config = dict(
    vocab_size=512,
    positions='learned',
    tie_word_embeddings=True,
    init_std_qkv=0.0155,
    init_std_down=0.0155,
    beta1=0.9,
    lr_head=0.00428,
    batch_tokens=65536,
)
MLP neurons of a small language model. Each row is named by its layer, matrix (up: input weights) and neuron, and shows model dimensions 160-255. Each number is 128 + 32 x the weight over its row's rms, rounded and kept within 0 to 255. Numbers have three digits each.
After each neuron's rows, "fires after" lists the tokens most often just before its 100 highest values on Wikipedia text that the model never trained on.

L6.up293:135089118109119132136114126051155132121018192095088228121145184082094110150113139105104136157112167154173102110164146122100132163124129175096190138141114128165110104155133109144094127126088110143142135101109082122137119061158202117165179095116096075165171141143152075126156126141145147133
fires after: "per", "c", "ec", "en", "i", "com"

L5.up281:221090116160111106124119160135188139147081111108159159166158126140081168108109092141143105112139064167185134108111123065122139160144145069112097142144134117163038135206149195217064123121127082098194067093110190105118142138143103063166139101099143122084126124172098113084172135126115113128
fires after: "re", "f", "p", "t", "ain"

L10.up383:146130064142166150077118121146147069121054131125126120185156136085068130173104092178129095149095083119086138075117129134063115108172117107100121127168164115163089115129116121125105198172129127120196079102134104111100111079151071145137094127131102156134087096160212121119138061100128137141
fires after: "on", "con", "com", "In", "ter", "m"

L7.up261:129082145148158141115179105061135109104122189163170111160108120068091135151130141093128109117153164153166132088187129087078138148192150132103103104105160092198139121133119140152161109134062127148118125138169090075101116093095190103138172163097097111077217139189149162124146146111164102135
fires after: "te", "e", "ex", "s", "S", "p"

L5.up293:173113088120105194106137172110163149123165151089160185129172116126082189158135130128111092081100124170132123102120093184118169121176096083073093089057150157123062162164140132136129152134100070125081136114127104100125137108123144156176124143099142089164198160104102099175185126117123134124
fires after: "s", "S", "f", "n", "N", "F"

L10.up498:156155132182129153163133114145109091112091169104182204084130122101153081120069187082159066148138104167102164152151121077100125165105131164090142115141139129103128107098097166127116169138085093150173114139095127113125175062089124109111188149164047119089105115109080095181206108147118111112
fires after: "c", "v", "rec", "bu", "oc", "ov"

L9.up415:129101084105119092155180133077139110096157063175114110108144130082122180139146127192106065135086120136126149120199132104074142166037130158141208107126172151125137070131110124122098132157102187093130133134124100134138102110152142102135124159149086144103116176133148168154100139105115116099
fires after: "an", "n", "r", "|", "d", "c"

L9.up713:144139117125114169152135151113144121136149116107156157152146151121129146119147150083129099107161178214099124101162114081079089164173174131095100113106142155192113133148131149136110177124106068151171142126113081112113117101137156120189154143098137087119171110135153092148186114109123169149
fires after: "s", "S", ")", "ec", "es"

L7.up622:164096110097168163104118162173177146144081145087109157199159142106155135133131086156144139083132138156166066131081097091103116130131132085085136133155114147083124118189177146100160121118114097106170103180153175209092143144116124137125113152097092074171133159154167171189126105149155164167
fires after: "ar", "ac", "as", "t", "oc", "s"

L7.up641:105110136108151159080146161167110161149110195129137160204154165100152132135095137175166074166138151169155112141110116116098140155158148071108180132108100099135125157171142114134157167149058126144102113116104078178099089133134122100095093169122105045080129144093206110161125086106175130154
fires after: "al", "ar", "ac", "a", "A", "oc"

L7.up118:168157135117091107106143126179127090176150090151133130147170155181131137115151149149107158139099029119100045111075144139107125128162060091127121130064128114116071113118117134122129133121113138131116103113114184113164119159107177136102117095090060099079106182124167110109150117075084113082
fires after: "ag", "for", "at", "en", "ar", "or"

L7.up653:097129070110100116211124170096127092052084127127120099213168161143111164142140097126106075145105124134084117106140116136162134134131169082078137091101116132159114105163153146082103077156137074135143116111136125137072126161137146144150175168123081079158166100099147116144117128149126124095
fires after: "|", "an "

L6.up323:131141128134128153096144139210151146158167103134175168131166140103221149166102172131084135113128085140158110136173147155123053103154104154075124090103120132146070091157149073151159154151077156150082060138161133098146104112135165084138155076117062137073159128105090103124146091107082133135
fires after: "for", "ers", "ri", "m", "ag", "am"

L9.up273:112151127136108178173190078176099144109153171094074149162168141100138120109128108089109097142151137101141084145119154118092123075094132143127121094057072168180102174148128155155127156175095176126075070170173132116116122137098117142146125134107097164107124113096148159121129142096074182162
fires after: "com", "oc", "m", "em", "ap"

L5.up551:090127066067094183101146192106091117122118150127102176118140115118112156113140109102211092127141127114132066113107139085123145123122102092130125085131124127102104131172079085144153151188150082103077096144099166144165125182105121085126137143114136101079120135114136146145165075134084201146
fires after: "y", "t", "is", "ac", "ing "

L2.up251:130071153157171120130186151152183143102109089105171159167129129106110146163144108165105117088139140072124093149070120129120113095137121095094157173132149110108152111145170115240088173129093109140159131134112164089161115102137180119142121099141087130123178115149112132133125106149120200127
fires after: "=", "==", "==="

L12.up964:149085077174086175113165125085155122197142115155156114109132103150130145076097160129134086113107069119192143143182146166152084136138080146154125157057136116138163136158176101177107200147071172109130122108125062144109116143098111142136110090089083103151184109146087150169115097104136119105
fires after: "ti", "v", "ri", "le", "om", "r"

L9.up458:148119092105165131175132101153120094106142172109146187088137129124139117079099158105160034118163156127135142134122105053078131099100135120113129147156082134158132064148102120151149158128134111144143131088171140117168107125109153080110095135143092113096172139148157051135137143182140163145
fires after: "re", "rec", "u", "di", "c"

L6.up256:166104078096075145173131151200124110156175034117171134135186145141137103152130145088067110097110078106123091096144132135100086147170096129049152168124130123203086113099156155146152164162119180156137133157146108124103141105229044084151134162149133092069136063163142168140158105135094112159
fires after: "ation", "m", "ed", "n", "am"

L7.up244:135137121132088116128137135144082146128159102097140152140117123170142143061148126135054135162088142115180078143162168109078140136121104169130179149138121122124151183086068136136166157155100165157124112104158153138159077083145103188138126144128090154062134107124142119107089132101102180169
fires after: "oc", "am", "em", "um", ".", "m"

L10.up703:148114157141119133089158132088125143118159118123129111170146090096129121120157139109165093088126085144183132106130036136094104185159145117137209188117144152159120115149110121144112149110081182131161080138126168073082065098116124109127150079149152186110118103173146120144173168085133152090
fires after: "f", "F", "p", "P"

L7.up1008:162135118075154123159063124149125092158161073117177110186170157160206129115128127077145131195140178134098136170110130155184132109119115170111085101112139091112135124068127104101142218158181080124103132098135084141137173135111137110130128128086100093152180112137128112136132055118182126157
fires after: "n", "ar", "h", "ow", "ou", "or"

L5.up596:168079064158163119101109138117057109138089119049128158145119112177135167123111095142157124129127110170132155091108131109134125132119096086151115153130104130154071177152174103138107139113153160064142115115131176114119133078157069168175094068142099207114095078159179087107150101143167171155
fires after: "i", "In", "m", "A", ";", ")"

L10.up678:157111129108126114147147142128143110162167100127090156152132133082086130130076134147191063092123096174137145069127113121088128123142122061148135138190128157178131096133113146144105108070128123145196118092149168123081108108127119099146158112129133112090141118138148135161153146129083146128
fires after: "f", "v", "p", "ev", "s", "en"

L7.up98:160136130107080112116146165123132123175143142157176135129156154124111132087122121117223114112164139150157082122138113095084119145111154103145128060130079138102099136112082133140165189158159101127121144078161130157115134136086102148144115192109099184058073165112088121144110092162165195153
fires after: "ar", "ac", "an", "y", "p", "i"

L11.up835:128120091111137133111142153085139141117083167116145123134151144100127111125127072166137121130143178163145160099104127082097075146148141105130186104127136095157162158132099134145135147110066147119199115103066147099182133110136123126143152121165121129105133122095182107161136156139085186161
fires after: "p", "P", "op", "v", "S"

L7.up332:227093129127172116112137143103093100127081136130129132109136161130188133153070073173122102118145170157088164150102143095110088131091140152156139134087117089110169121128165135110123133133138159120159114182080095126080144118134174210109124177127128123092094201126166145166073141118182184139
fires after: "p", "d", "i", "s", "z"

L7.up621:149124122162124156136144177090105136124114204108118174109144134073128151108124067100134093126156132106148106103207095142056066102096172071146112132118072155154125099138091177165110140150166170120110134104131163145134070096104101150111123181091102134052102106187097180149139116117152139184
fires after: "c", "C", "in", "l", "an", "st"

L9.up843:183068112185144164087132165077138084147123149146167190146160161047122134137086113090153194140092095069135124073082159107119114108161064106171092066134191133140106139170112180128143153097133157095120111121069129130134183111133121164157126111098160124107136132162120121200174093167174051128
fires after: "i", "ad", "ar", "p", "in", "t"

L9.up775:184107093143148170119092146121150109104081167107127139137168180117109129136093114160140170153144164118157093098135138117105082105146088108127128071162098106098201143137097176131135142105101155132146134157105112107148117081114124132162153149127135073156108140179161087147153121122142140107
fires after: "si", "c", "p", "i", "P"

L9.up514:133089077130079120116209170120160125075126100186081119118116115126098142176098142111131043106167149168164143099199125152105109124124132118185167087137156081146153101150099092170121100133130165108135169151068082126110136096123101121154182145124095147085088113133120108183134059184156105094
fires after: "r", "h", "s", "man", "an"

L6.up967:146136113097156131077188143157125130173127113146064227158141166136173150183086056175158135102101110187171117088147090131140080092107087158086214130069101084077131126123129117125087158156112123098130126192175102141077123128118104196186130125120102114131133115126181154163089107117101204177
fires after: "s", "y", "d", "as", "a", "D"

L5.up544:157111117121151168179176107106096169121149170135172175156142156097107130131081155151110109138181092112143092166199073128108133160129168130100165169072146187129161128123140164163130128133128144102092123088104145122121180115112125174160104116143104182104158056089095110143110196102084074179
fires after: "o", "e", "ri", "em", "i"

L7.up51:141105140130109141179175107101166206127157132106073176130141126063123182129134119125193108151134140094145100130182103150099088122153136124090055102097080164105142109122099132130156136120126148093070127063090133125097129107125126129114097107096120166057094159148113121117161143141108135179
fires after: "st", "pl", "re", "le", "l"

L7.up154:177100130175109113173164114123139158146130141091105150118147122128114122144149077155086066054131167162136137107157131095136185163123139116173145188152126097096084134173100077155089133161101129171152148040066121127112136145149125116110140188168115105136201120109116080133111127087121109125
fires after: "m", "was ", "b", "the ", "is "

L5.up0:210145116117104125116184148075141160139157172167148114137160177104159164134105122085129101126063094129190144098176117118148097157121109104084189104065125157103151112151142133136174190176090162118116106162143108144177122073125091136131109123134133078136130055134113126185159141079132097195
fires after: "ri", "e", "l", "u", "B", "r"

L6.up696:206139095126127201115119165076178125129123121094116157155134094121124151123157115179146103146134111129186083112096073101119123116101145083138141149148124139173111118105113135091120156094122112100195083092163157080136096063111065149204139045119106138144141128153150149132142149148163170150
fires after: "f", "ep", "ti", "p", "si"

L5.up203:080079080087136104126108154169142113076112102117092131175157140134116137142198055129116125091126150169129085115105202123107151101164178073079119068107088148129157110070134155150049098169134087133123084051139166156146094139161149118119166144142101125167185078136135184105211142101095075144
fires after: "An", "on ", "an ", "in ", "n ", "P"

L12.up472:188086090089084117127176163123182121111141148128128165181172121115136150108097095131169097137098114111174122186157080143098077120156067113145155161161109193138102098133168121180086162174090122087143141149122114173114150097144115071148124131091107143124136134093129131181100142132159101121
fires after: "o", "e", "u", "li", "v", "ri"

L6.up499:111121087120125096184142114063131127121100196116109150131162135160071164137129111134086075078114164127108165099184131114055073113153119115129190062164055171130161112121142160170153140166119113131154184127154108107108121099112092153127144107053087178061088126079141150139134126169146155171
fires after: "C", "ch", "c", "ti", "g", "t"

L7.up294:128113135148136084170103145130084123139140132150140129108131154146149164110135117114164165058093111174118150081097104130112131115143128134077171140140160077121152110144102131137060151127129099167131114114131101094144149115110154126150124118144135104117111145168180124155173156187127143120
fires after: "s", "R", "H", "M", "e", "S"

L11.up786:138164100151059095126137138073120120142153084122081198119142195107057078119121082097143115021116124185147178119173144148128134137160119132071078106127119090150104115107165144157111113188156103159127135098120134074124125101174139172174183146084144116101219108142148104109176069133164146129
fires after: "D", "s", "S"

L2.up982:095109120107154160153110179163134106161144121128158113123144162178169115088089113146182108180069131139086089067142158083180115098177129120118126121154131107122143124089132142167148162138154112167100158197142138100167144136138044112080134069112129153165182106119173117140149098153138101113
fires after: "ou", "r", "ar", "2 "

L10.up206:151081097195199154132151146105092105159106149140130129092097095125099115170130105198206054111140109184201128137129131129116165104174143145139106125117132083080153083172083125156111128152146144110127153098127079142087129088186100152144105117067120087125099082109147128108140105136091140171
fires after: "ol", "ar", "| ", "h"

L9.up562:164076115151106133178140179134184157121146143141133143132157140080071124152156107135090121115140125117133068138191060112072097166132161142141129198137118124142074115084138104217136142137067140130133160112174146073185181091090097076128148165127065183064170107102140142124094157096146172146
fires after: "=", "i", "d", "ri", "==="

L5.up942:147122138150115182053163146134112116127142077097130121102140121115097108120165134053110090139129154153121118125166155131076201112189149110122137158067149159180117137156147137144188137182098110149158100179114123075126119113193138173158151131104155101134163125156151169134160170115108138114
fires after: "s", "en", "ev", "res", "es", "ers"